{
  "num_hidden_layers": 8,
  "hidden_size": 768,
  "num_attention_heads": 6,
  "num_key_value_heads": 6,
  "head_dim": 128,
  "intermediate_size": 2048,
  "vocab_size": 16384,
  "hidden_act": "swiglu",
  "norm": "rmsnorm",
  "norm_place": "pre",
  "norm_eps": 1e-05,
  "positions": "rope",
  "rope_theta": 10000.0,
  "rope_fraction": 1.0,
  "qk_norm": false,
  "attn_scale": 0.0884,
  "bias": "none",
  "tie_word_embeddings": false,
  "parallel_block": true,
  "init": "normal",
  "init_std_qkv": 0.0132,
  "init_std_o": 0.0,
  "init_std_up": 0.0132,
  "init_std_down": 0.0,
  "optimizer": "adamw",
  "learning_rate": 0.000509,
  "beta1": 0.9,
  "beta2": 0.95,
  "weight_decay": 0.36,
  "lr_head": 0.00707,
  "warmup_steps": 393,
  "schedule": "wsd",
  "decay_fraction": 0.949,
  "decay_shape": "linear",
  "final_lr_fraction": 0.0,
  "batch_tokens": 131072,
  "max_seq_len": 1024,
  "doc_mask": false,
  "train_tokens": 831700000,
  "max_steps": 6346,
  "dataset": "wikipedia_en"
}
MLP neurons of a small language model. Each row is named by its layer, matrix (gate and up: input weights) and neuron, and shows model dimensions 0-95. Each number is 500 + 50 x the weight over its row's rms, rounded and kept within 0 to 999. Numbers have three digits each. A neuron's up and down rows have the sign that makes its largest values positive.
A block is one neuron, or neurons of one layer that tend to fire together. After each block is what it responds to, as a language model described it from the Wikipedia text at the highest values.

L3.gate41:518534545542607412546509511513526503480524525502444509510505499451522558537488440510472391561507577483489538476503510549457508466484521506489504453570525479496605547459523444532415498468485494422469529441517506500418468405499531464524494471500494466501415570563558527544501505567490549428
L3.up41:542593470540546494593483500491561566478522473497499516475511454551541467587436477552456474549536533488543529457400532570442497495537565474491545450412499560536575523516550343532495518473424437435427523586502469476473469476531498478481545459511495468529441513460587503528590472503513487393
L3.gate233:553503529403509486431479524484444480485499540454437463595502476479576499505530468475515457577549609554489521447534454572485465478573562461487457508521534530484523528463549574476376520496471517492523549496501511483405494479484437505535574478443496516343520538465529534556453506549540480502
L3.up233:532555480476602620594469573551378464490458487553504492508528477483504487506461500451437442497537461472478526467460434608511507515445577493496555573527526509452523488472523539490365525410511569543472585445509446511545469516494432508547504495509649556409425467486585486511480465470457351522
Responds to: Non-English name fragments

L4.gate390:579434447438471511586392504573573503599518511522433590507540498496498533529537453470579522600458619469465544494475495437399531491508614512473468448490516541498449494365544483503478523496516445506430423486509523498498414464552515441478449472498479513597446499561456557484534443486473559517
L4.up390:470485509500453469402545508580506489458490521477500520543505507561436508519525515488534451538565546578496465531507603494533557496520472523469475506389471529502516499466458382544544472570474503451546510537514475583519590567535601460553456451498482485537533538513513539533523473499571514540
L4.gate1135:530547546466513379523457425437493520462443475494448448456493480437561521520452483517479519455506529512408542476456463468575561512592449587453523514615593504524430461515572479480557452471568539485490437551507507438450359464575535491473434527542593565577453556526455490460494507553534551445
L4.up1135:436458454498534530518512478602514553589491481528591565455512614488567491490503494445534580559458514586491439534454525500477471532463513517442497530480537475553515361447488468507519537497487516557557476563536540525545534474552525451492440396492525394577506541587545634444543435538405438435
L4.gate1668:549475503418566486543490415555532565556480547533457552515578576457544503537471453499534450489521495546510577443467506439553531559519506527475507532582525449464473522440447478549552452494456500534502474526526518562465449512472580557529434438518461535509429539557567523545487482497641556436
L4.up1668:529448550466458493493479470605496520480502487533531561619489565503445440502521536530540454470467470524519442470446493478488501495477453527425550532518539472566556558559512566506520540425482461510494438527462506450488468473457485476370402521510454515492514512523541549494543553460636521509
L4.gate1772:553388546494572533534474400537565520582540554516558619486520510453471582525514450455568490490473514506425540434548542413489471528506558505419525513508510525388503447409431557559516482513509490566493507532493433492465517570567542376441496440425471478637525516539456580500480495576532506494
L4.up1772:473438580526508484498478476481580508502520505550532484465495488533481533503345464536461421515475623396539554438420464454470450610476461552484468473525545494443478521588520426464462524476618511595437461493518449527541460530505448437518442432511551426528512560493547524492524456430441441513
Responds to: Clause-opening preposition after comma

L2.gate34:508497499496570459501463481533537582578473490492433484452501564472546540530414460517450496534494538481512570533559494517518499386411562504505525560465503547483408349479531416428416505433517500510470575532511580550510478464509477526549538517570454513562504552516567465526403530484465505528
L2.up34:490480494465524472478531470491531492529432410561491417430443541433581504469466488525410487541502510498419481531495546543602500487419540485514435485487499443446443407506519447398486499437503444420430531541497508555432476462453409497583592548606512462618408500461510449572464461479449505564
L2.gate340:557477486465523479473561436522517407483470507550426385527499473526502561550445469487520412463459555526497450549543554487532493528443631515476457522462481515510403508442521507535515458533507424503440446486560436552548499450564502443492417522432405454462583522504516510484498547561423448475
L2.up340:436498426499504519460612478452591459523490474523498469570517462488419487521417492519483498440459518573499499468504404584525479490456534493505535519553455522559511549507586455504408484480607509523501407446498517525506518409440502429546419486513501475464567432441505442423421494504463359501
L2.gate381:518495552496637518467476444469532551516438428508436458445527582451609458552420466482461436477468540523434563451440454540485489463386476514500492420525482487536465461488501486460478491544483492493560461578601524457541474376542506503618479477553512529447496522502548409549501528530468501475
L2.up381:507582556517529486508450550444431512531470420508481509428475491492493470488500478464382454498419454575425503524458382522538431473548457490565519434511554452494550467451516376458529545558494531490563431564527493457563459476481530439510539504516436577498421535598528407485596436524466472518
L2.gate869:521408450434568446497531433406584648488480423573426449504545575407513495460552529484544517412596514473484498471554533523495468501457437523523481531462476509470365446514508508513430547460472472522429497522461459620471445441471550492428554457515487536482446497466587460507450555483456489555
L2.up869:575523381532546587550484479451534564561505453435472437481503464502438485460472501503453525420587441503425447486533517484555382444522427507510471499513498422436439478494482572492543615420476501475443506634483456497558467466511502513537528499451461564400442563515642443506531463516514442436
L2.gate909:555492443481567543494493498500569487554483428444420439487579587398610534498508483515532464462432494466523552516542522498499479484378494506544494517490458552529430457482479516408504526537487470582488438464543553517511482433549434532553513585482489484459459513382613432433363521567478490385
L2.up909:609475449480538468486543590423508538470519541501490558507509446460516512436560487511485467487521473529451496498506543470468512558499389433549443544512423552497461574456529526484536469465499549505457360470550498494483555536498516505558535475513510487523482497534527471421469422593548559566
L2.gate1399:524489466451487557472510459519477533502456534513452442489539535471505454554437387497631463484532593477499614441521525560533503554322478586514471468524534470495385401488490531538470555500515428443549477526553523575487433456606494499518540516472427515517477560491596473525505518469524527494
L2.up1399:535452583409540498470554526496396473531469394630465440509519513455471480478454394501426565478494550441497497490529500500570480521444416542523451514549536489452370474459526463492483544489514440458516443549540589480539404443602496501522539597482489431487470539485575392540546518533470576530
L2.gate1543:610443520429596528450482533518551526504456427611494454527527587435497481510470448492501507458505428487471579542558466486545467496417461485590404467542491443513445499407451505487491515516439509518466430517536555589463499546590373511491498536566492547561521506525516450527505505567494554507
L2.up1543:475590508494587470508366448449446560568504503434429501545521536585535520548379567472465525520497500503557522514464569448550542551485448619501548537509532483469518533444624485475533461528495468533494509589469415521456434546518461513530559545434502484460464495487540488473454469472447567487
L2.gate1909:584477524430557486433461571502404534553477384502405441500592547484546527461522458518496531528470451604552558389497469518521430484434523551553496503537495479439475491493530479536469466533537477475513483487510514531520478535607420557523545558475458558510484531539615438479561617515557526514
L2.up1909:469452599490536467425483537436464513502488490472509494564523507418495563570621529485449603447588486477557505522501473540426484509478489446526448547536497421554413485484504517549499511494447483457498541481352491405553510443445473500523634505510473469625529452428491555575489482501459502560
Responds to: Acronym non-initial letters

L3.gate600:561441567514521501522404456530492481455451496562444523489524532534572421482417448532505436462497569508432542493568529438503492581440445524506515465524462475432565628468555459569514459453563478458441409492474508489530491425544506487447586511576421577511551499523447483462540540479473363419
L3.up600:538442526446496522515478415495574484499452541647478426481510565430518476531460411507463425497438566442485460436539574554478479516385518517559511405504443479443437530503509438482452541463511528431485475606466473520512423391565438536554476536553515577422455484454485494472492567574434490440
L3.gate1315:517575446461594492484479464528548560420469449562434547577533531493432512537471516455513484533475576431508568490524492498477528496490505532484440465496497502401511515594517380562479512522463541413508450447520441549495405488541474645538478597501513544545430525437520437524364499516508473516
L3.up1315:514439493458537457515541544467517565478431514525497525525466601407497512559470465466509508502526419591522461472542495608502438395450514535522476507529445415519458452593504483567454529572490507448617458450520510543558473439448513554513550545490541425421449592530467516470446325560496507492
Responds to: Second piece of short names

L4.gate733:616469524605431500420507455455460476489523448509389549529504537476500439595449519463529424562497511539470539490554527491495433464467431570447496511508427526469498481480439457487483470584586502405467481560541470581553499519452501453484523387520534543469430510544559510484511431491461350388
L4.up733:560484504558463484543420527483429472528411497504514530505537520454591376474479502561607448446524499560567515430434508493555544530447476533550465460381471572498513540443484424509546540465438544393548422510502436531491471562430536457495536527460535461548461560485526501434553488484511433525
L4.gate980:512448492518466619527423481482489542545524419574507533583550499591509558470452504526502470481465466545383558431618507487606632463465528527560487593575425480500527513557558516486359490481452480461611486515499495486518521538553498512454493452502503549424468473454519440451518479583577379572
L4.up980:594488419589418528540412648575533591477557449551578509536438511545587534427429504540512518489496461512497451606597447537526515515535464587521515547452471533417547427487509448542487550520477435474462536495501495471518530583472522469453474530455510585495500592550564458460540527529572441485
L4.gate1780:579479470556463579482469572465443519526522480522465441552522530564416557439484468533580510544474513460512548466488514554526486443495506522435523526495591514412531428536522486536569431500447443460504464580555529514482451550481477506514490529563433522496536486529554503583477487464531482518
L4.up1780:502477515475539594525432531399431522627508526438407447498485471527622464460491499511569501486450495473454533489527410437470375486473450561513460484460558522426508500441587455527455471514548513431496459552507448503506447514553473412409480467510491509521470438539548441481452573554473427479
L4.gate1990:559382424482466434413468452455394505473489531598578421500494509449500447535461540468573530578466463495401456498560451532475550426526554514547486557511545554315434456449528439519541500509515498449484463573517462453501463475514515615497536489589503545505416463589517521600390542512501496485
L4.up1990:579521447455436449494435488500466604429470434516482475444507504540486418472454454521582522477617548525451511475557589519454544533564443512553516475487526483474522487474528510414490558565532470494497413512498565558454424511556541509462514518572422641492570519523520480491366506472490447412
Responds to: Piece after initial B

L4.gate32:492510549503513428497569588467529528491519482545506463467507521430560540565471486515479445497451467508501498496508503522547549575482572456558431499577418519480497389491499507470486410599509512510494555549571506549484550512470615572619521505484491400476465480579607477502486549553553489510
L4.up32:462470525490572459409566532502508537462477546402527494514524417414456541465409452534452540433545520471504527500481410364561506437567522527510468485585511531484447544498552485520418442464517517412554574485501560501536458433539537429485529536451491514498479572573525541501369489446487542512
L4.gate1169:488426450432509540414500512511485521472444399445514430552571522430484516496432532481512507538531523402519566437610514543490468503545485524554459531469507410493442455501529545422520524468512425525566540471573570494486489457493573500425545528515406454495526473495549469545523641445432619516
L4.up1169:587505503473428512465487533535487474590458506551567545557525460483564474392490479523536496403556500467537589481580553467420477534367538556623426498408456592511493455455486477486569477405478446511520466617466480541502501540498518532513470574422441516478508528467504434476470477519534546572
L4.gate1334:531500558497519523498504492447477523497442522530506452510583504492493621464420481519486468458520490366587572419503558493505433548396479584542474582536531530557429483528525602403458415498523447543529497544553520524561542460522423451501593538415469522460484473488575491483533559417459521531
L4.up1334:475468586572438592498578539506521415462470414531643501539436472476466583495410535556464472309515439419617493520582497496572470528489507466479483567527486522527574614483526519464532421571519446516502532522505438551503587478453468431458540605456554439513470483551536444479510561491468641542
L4.gate1492:632464521445520503491460548490486514444497434468413440544524530456509537395469426527468553503555442491522506467511555503506523528399422562626456553595433469475429451440515508487470498526428406532545505476537548449511501494462520552520640457488459494475447457509550523522497580484544524434
L4.up1492:532407533462594473492509516480447517460468524571474588575486512363551559495441514489537444449477538493552568473545488535510475509457473523536480556487427595429447415570554494444475513455492493539506522585515542503510455455537524483522510466448455467469429514459571494476500428543517530535
Responds to: Acronym continuation pieces

L2.gate84:449494572547514460491492502413454556451510487489525446561539497489437446553495438523549454459483574552525542410499497526429499574535580463533483438568517509440435500526564524486462459432475476389470495490512463501456430411590503518505558487584498453455513546488573500496424525515554520473
L2.up84:447455468442482535542425474490516533535519472524565558556561463442451648418516473478448419573550547536499520438562558570465437429511508421459491509512536479491577509419481459491502542527506512515561499535481441430509529577494516489522502473476402528419530510406484589416488494547591426435
L2.gate410:448522535456461466486478545537546535527466638448462474514519457444574491598545426509489531479530691491465589419524573529450476559535530488453519515484455476486497503436495453555472459482527451452477523500565472453438507347587558470427569438536486521425518493505620591504489441575500485436
L2.up410:498523556575500398591493472502592542524540530551477548486487479493487581481441525534531348532527501504536494485544438569514553524527401443519550506584536425481600574491487472429476542532462468558493557474546480522474497451532471493424531466542523463509466574487568455472463491612429511530
L2.gate988:386448532492486409498486550501429554462497545477495533535499460542553398541566546493536505403506477455534531484522517535462541596552444476524459514473503480449415473545498407493447518485500460415486448506426573526485500519504398464448562409519456538452533505431569437535541519544493479538
L2.up988:432533552567463563471628583506511466562504579513469573419457540511543417489478496513441520473552495556494476570517402446508541472581432523543565533555510536553542510513515521402570462594508515487479497498483500472498377479530549547492566449515573365489518450505551531458477476567551601475
L2.gate1218:523571549492485388500504618376558501477437522458529461498550468480405474554544449494506413571551494569474581546446493536529533460517556484435573453556543473513498483509487532504553438459466415551477483475536423580487479571507569543528503454419482498407522547551489483511348507495504522480
L2.up1218:461509528518537564503472519550467539546532466565490469474471465586521579485570474483454490498502572494438461522397540559551525485472500462456517616456501439419544545427489479455443510381478464508403455415493548481513466532513490485459522475575458483429551573513613505455515423525533508556
L2.gate1375:503498487539517447523532530578561515523525583542465540550600526506524442459417510496457494483425571424507597494527504506494484469478586514495579538489481502462485521439542432472392505554487554483533517486505403547366416482609474423386479491524481537426503531531531519487482484568484486458
L2.up1375:467597526552489428525567534487537503472434558529505513496459486485518499460470483519453523444559570429487523493481533530479481564461576489519572499510457541555539552524560429506542476478406448513518500517489467569448449488502481458437522477490475550495495541530576489420431457581470462461
L2.gate1602:483507477589517563497573577499485559462475510488427456491514461536504434524516481474540500525478554461534539498429555620486522503542512512496513524452459434490504501536567489533434534497520427494397512461416555508476413460575560408445481494484401526423476510463667493559538531510482455451
L2.up1602:473454534520519494384543474443471508456458512598491512465485499456553493531506503486525445502431478479433529590463441630439570457597484502479431481591562504526516512498453616469518496533414541375488470423470511488426438468524535551498505503464461460520434577464527506489495522403454527563
L2.gate1946:522428519411511483411492484469429457455472492556500446469489491477476474494495492490456521579514494514506540486461479553455523539524619431527489530411533503408537505521441541482441499449509551452491415480496485507459467531496545545509525515477490510478450476503483529478397497540521522456
L2.up1946:462445538554546453551555530506525418454491570534384569518568437552518519528549422506529605552543584482577534512606475556456567556528548498504526475492437527416474485446494462491466474521544493425587496469497460543483482477497601497465539463520501617528587460573451579565521559447491472431
L2.gate1968:501454467506473459567515511552402596490459442508522531522512523471548582561550517513436517428605737436428507526553528480446489473527552533478456493497518526485457509540553467502355495510611416499442530505526492485499448404525481431459639483552528549460388572554562562475488501532490456422
L2.up1968:541491502535497427524456569461519484495451536431559482524480528530553462550449549521541518489495475473482485550503451538481538513588551420519425460518585488539457457528493443509462534448488432394541436561566507459466413489455479469553479476511452505472499496439639488464567466442460531469
Responds to: Transliterated foreign name pieces

L2.gate338:557492477522505445552490470456434555600427457604426479450574540471585471495515380418508468479480563479468660353545490528498555549420523570557561547495529495493457497399475523492517504446465548510491482586541410569469492461546503612547565476514500534491506497570560461462480511457503506506
L2.up338:488488394509373493429524548408464565539452458503515550512492395504533461487532479457487629472444487463574570385586456494530545522411502453460531508410509519489605525473413608491520565499507515519528404551618400466476466502554518544439506530459491600560495505513475448472449479424450465488
L2.gate347:534419489589531495509491559488575449513512563519516423524562575475499510427427462504596534483434572534480599493584468441402474449455508552556448495587544561445440526531413581507477458504539559426481552523489543486349477498554549574457522466595482433479406581527506502483554472479495529524
L2.up347:466478466629546456550578464472464411578442557543460484536505581500530522429456438472463438456417488501414522568482477536481550523443485495542513443499525584407453617493483485509481464471516508465506547442488496514577445417521467525521502547545412475507451511514481516533551428492488590544
L2.gate386:476432573511508489470478445448521484537491553447405405489520487458534452489505487447478420469452608456459551441549505560490477570474539594505421521528472556444429523476550510475567527513513443459545546490496481561522445517649473519551477554485497497483485517513561441506533479532496502481
L2.up386:457476541450366474531512556444523510437483535560523525429456492437522483503540516593399431484418366386431523594501479557529491510477537567529453500447538555490454507584438449472451412499457549479488444474592534588453513493513556519490503448496575504532487451439615400514503515433462553466
L2.gate737:480429447488529519482411424488520505538482475494421496468575514443533473534440431493459446501461522442456652477559427580451405514515480560590497494485507577464437537499505477493508459536485563459514516470529509497541459472542451526544509558482408543420433445473580555512498470531509430562
L2.up737:491454549477520566482519499474431515484467387579495515513532464501466499544564455481435524468489413495426609499460453577461482553518501494608485382431531563400508450518506533540505366513487542443545391459561476486534458546502407425495551598435427544507465517459561459456555407560499532540
L2.gate1077:476466445459556442540465489425537522540476550485533510456612560472634480497520461496516461495487605520469676433613476499469496579469560576461466490535529573489439501389521466500433491516466477443452477530554525474518436468545548567535475523453446495553436518478524466457450527503484424505
L2.up1077:513501520469472501454488462428555401480498506480514537505554463359587479511525489540500539460448494534488546481597493539448441548506520605519346582550520625465506577407525463554521538483534415443591423519463556523545414476549538456344563595540482477515519559496540483412492424438517498539
L2.gate1534:504445462525528385517459475463484458499482506523420489537532498458546473547474382462536426510488591538430546428599483506422411577463499543499469513495460461461442538483463411530545453532573561426527518461518503538478445469547461508474475530574442521540534533511470426530524504516475417511
L2.up1534:492478418488518435563405532499497513553452403480525519537502507538529382475526464486502560496479487508400563471498451467531453534524520472536493468457497485499511520488538476532441510470488506398548433496583497518544385447533543416433470560534379459578547550550556446471519439402531490561
L2.gate1929:499506527539547466474576443541509499440510485461444509453550495449457523463457491562541481453454560549500553367550547500483469542454558611484538444585427526510486533483544504504591494518637533512413552515513457587432533400577564437573408496568501519482456488453598429485479467546515539501
L2.up1929:508546515554512516500538432428449421485431486425442473475487547544462456385481529529481488402403494600528520465484430475454437575453502510573438451486415568480527541519588569436575527441576474509492426630508494498419464480582525423501512627566460509487467529502568438437495519497469546475
L2.gate1999:512495391582503488539478503518557490546520523487480606539548513503565521520378454442436512484466455522553484460455425415525424511456497486514502506484446472467486449439430392525468561520446518490511474515514575558441452532518498539500447569467457432433531492480549474484504555499526516389
L2.up1999:565439555567526532504535596463505510563450562529498571452502563502444438513398499457548536469419458518565524462550431419501440525444373543518492435532474485437476479528618459530516427497466430479516484498484588563529464488544462461531572525560469503504493473492542448554557499448445497501
Responds to: Second piece after capital

L4.gate1076:532490550500525534510499441462559543495464474565406537511476456472533455538552514523591420463529593445454506525467494511563464515590420526444435451528422400419477471459412516495424448508416590471510560413505567559423466480503468446423550535477477561481450454488472486417449529527465539553
L4.up1076:483504518523539586496459440580469565470470513591572536475551428494525503558536496447462389484497538549503522448391486481574425556572437502422446501505522479463468542490541468439552552471449419405509396445523535505391531433494406528482517530526491616394477436386500377527457458504461503465
L4.gate1638:560474571583598484491480503457504505485471498554424462504538639492466526526534467469424436458486523545420531461508440495499481521500476541444449467507489401522427506498457526500521482559482543455518500516557540638451501472537487526552549448492572493406443516540579453510495485457457481439
L4.up1638:528532501514586377560486501494493539471520494580536449417477531441520492532459464419383489491535499507476460485406549446614473502433501541484505434472471454596422529484394505518532473533474463553538511557557402465475536549478413531522541499578566382460514501522590512464468485491487544360
L4.gate1770:435490529547454516570547435532583591480512401577562497536589482391481506530503452454566506438490613405398516389485517569471516471473564519516464477551496522499441460437469528530424527484483489444555516581609398557550428447517515448408548476614476434539442478472533565569446514601427458389
L4.up1770:482538522539522433507504487448554411499458424523482492485486535441523424446471410450564433507465486473417493459469448547527513606491592459612447366534416543496533550541485548521521393473436480507545422554537471395598507550488527418431490463512425511493531413403552529488550466534438516491
L4.gate1918:475557548511555502537485490428540530463449524527462453445513464494509486593460409467466368560525574501451544507454585562525550566475517535509497510497549531510550584471539455512338461497450547397503586482519520469516478373532404433585537485590445531451436566522567522545451501549443542425
L4.up1918:522490583561483545434517539514531545468470500509493488493435466494485476577468510465541420619507486488402444534440575460516564479528483504562426483445455566414517478476495508554439408467441516456486541448450523482417466505501477481490588483481468445576387555501572533545503507541368573453
Responds to: Mid-word syllables in names

L3.gate1009:494473538556525515568467477485461472518496435517393480510532570466582460483547477479525519545423452481461473476533456467529552523424465608515486437516556465481558546417467404509498517458553522474479500565434477523457399439520418557519514528443511553527460602447565453466482474603498486477
L3.up1009:441444468580591440462551460481474448472496476581471507480503499459423456442519487303503538432518432483611449486443507518440522572500485464502537559503534503499525513405411510466471523398493448538431505532468540421480411490512460498468521458470554625515544509439477464482587460509433579464
L3.gate1797:479529421451480461479409634587592523558503503481501408572538501464576523430471499526578518467424502438438482529477476534471449520442495466529480463512474532551427426442475521554459420538538436494498500511582574529536463472536503414423538517445463578449478642537479512492496550570538456497
L3.up1797:531490361420563472459461540519517497367452479510493452590468540477557422367526531520531518447406481479484487565483434492526458609489515473542400502499416571478468492574552514506476469497561516496553474457469518528473403551543534476454418565503501551468510506469478519519488452546480465515
Responds to: Second word-piece fragments

L2.gate309:451497394542447474551515456454495483333553513522511412609509437396518524581451535523533407552444475501557537493466565461529581495559419446463508523416504489442490551521543503501509461523486470494539587516501486557398496528502536533453406472541591572481454535480525407552439485450501467371
L2.up309:446465465431506480489472506462490522478426515483545481518482531517456553484483479485490523454486437531549526500517489419522456498547449499546417512435515470469468481556500592375506572487510528480560583536493522449477500459451490533433483525477551479452444533486557456557429545444522574511
L2.gate414:527499579467447528548596488529520491526470431591501389479533524450526473588512438422533427529528603466525485454503548481573487513457547593508460497487415480477460459504507395531536481511410524443488429539512467596523596406564445546470509541475539464476511406501436535534558505474521505558
L2.up414:412470551485473464471575501477496630485497498474500498485495500547453431499580449435512476452481491585607484465528468531569541494496555541530526481466520551478502441474463499500518536527493552524441431536484478506537600551415445516534412513502458432518516378451400593461466492506542575471
L2.gate632:496463378456460518538489425549472489566488488510500451458545555443513515589403600427505401540518647443494521482494623487544533484427458429475538499481510473476494526488487537477440484592499404484534474546474491497494514483555459540499439502523517386459509486484529578474486506480481523462
L2.up632:465584442513491474582471477485560491472536519531564483466488486512468618504459536464511502432476541481473527495473584516410531520439439476486511604389452570609549522554516555510418444525557423514531497575491618522521495477489440494494479516598483502510533414515578539481470403428504524549
L2.gate878:481427470431448390516487345498490471426548476442484428532532511495373482507461515569580407520461513503429518532510540514525499473517405423445504483518511487540501465419524538503476478523510514378453523490458530515427486515552456522431456500523493521445513522526520528520424603579478480544
L2.up878:486488535468408505664517553497526487423474477477533477574541472621398470491518524518395454395459533607523510461465549458538474522528574517536516527541473417466480466471493507383461477476527466475512463499546510357470494469439418539541518575544496448475455503464466482466457487411463527477
L2.gate889:482493532518501480544487422461463541480461545387472427493524544492360477491540527475586484491477454475460493537452501427497521447415485429522542488478488452542448535581595558537476432512461478536515504522449495482513472486488588543560418371499483487365570468493601557524408529488616529413
L2.up889:434466533461433502492487454453466459483474492419588451556466570499362514408492576469607508465489521535513481442405511451536461513474452379609507431501454419501486508524519602486561465516447535451498455419429521493466449511412535514533449415514548368492514543494524492483543427411540513437
L2.gate892:533494504448550389523398480509526553460566560440439443538579469561472624664476498417526506553528613437515481421560619563483606458460559539486501608525561431468443465504467483482546368537444426493511474545502438539480528500519519597584495604462368420413581601534491426583489585530530458482
L2.up892:438410506481540411560476477549464481395472568491560529573458516487512514448519430470458481521509582469578462470472473519475491500518498459430470534506405538507384544544447494470459404510476567460540567520516575497476503472541455566557471545504567521470435506484443582478530506545500554581
L2.gate1360:517476400394481547541561459496582570513509421549593437436505481459414491499489370462483457532473582409346461486583576524469453501535593467480492487416412510533544457426504439524500453497523410513482431539586543510618507423435494522447464446538457486442544631523480495447476499475443488467
L2.up1360:480496437521479414559485499524491550495570521593499588514471594530463543487483375503511488420496463441522507427490420405417506451453629531570501421471520391533470541527469504514417477526368463496526460522558468523470423514537519486533530467510543409492493578454577545535497438464555575572
L2.gate1843:474474558453487507525377447492467476544518564492526529494528576475468494524354527504454441544528663407451604466484611448506490533460435463476434545453561556485536403461531472486439483541486427444551496474566576450463526502579511479489533573513492518486474471515623414523434597556481490497
L2.up1843:454604485453559534577579471467502444466459513529542514523480474484502499498495606506529495390479516471521548507543471586517508577494555571506546534583391518500501510520475584514485507428427475561528473495538515541544533492545505447476485502600435508479531440398540540562507498490443468522
Responds to: Prepositions inside titles

L3.gate752:477489421489522563520540494522595486549572442554564376518551530551477545493456440436573461523561569466530481487507574539415471498394508539513524496452526526498438380431450426452558480578565464542527464605535456503535495452580478534559399577514497599511478530537440550455442509514443425418
L3.up752:463547476472494337480488518439492545524531458466439511542534509518395424491537439467477423468557536522466471454556404361516429563449522514534448518459570459522452576500429409517490482483488477480515499499483517520430454497491472514560487485494501473521633412384468463455538420542487561445
L3.gate1461:575491475462466548587499554515550510547512500497556537543513509474570480498469456520514562547454556496474503458458501464428439431372561532514549436445597517535421498501568466617527427532549446559493487549488533548504473488492490516489450505580442530434532458547476616436447538523480533476
L3.up1461:526595471459485517592509511471464485475440436499514484503513487467452455434463514534482578496525426483528421391474493500471298551471554571498465420416530459550476444522542483413546485464488429471510565546432517498601484582395517493474520520518507489512544486404402526512489495514579499352
Responds to: Preposition "in" and kin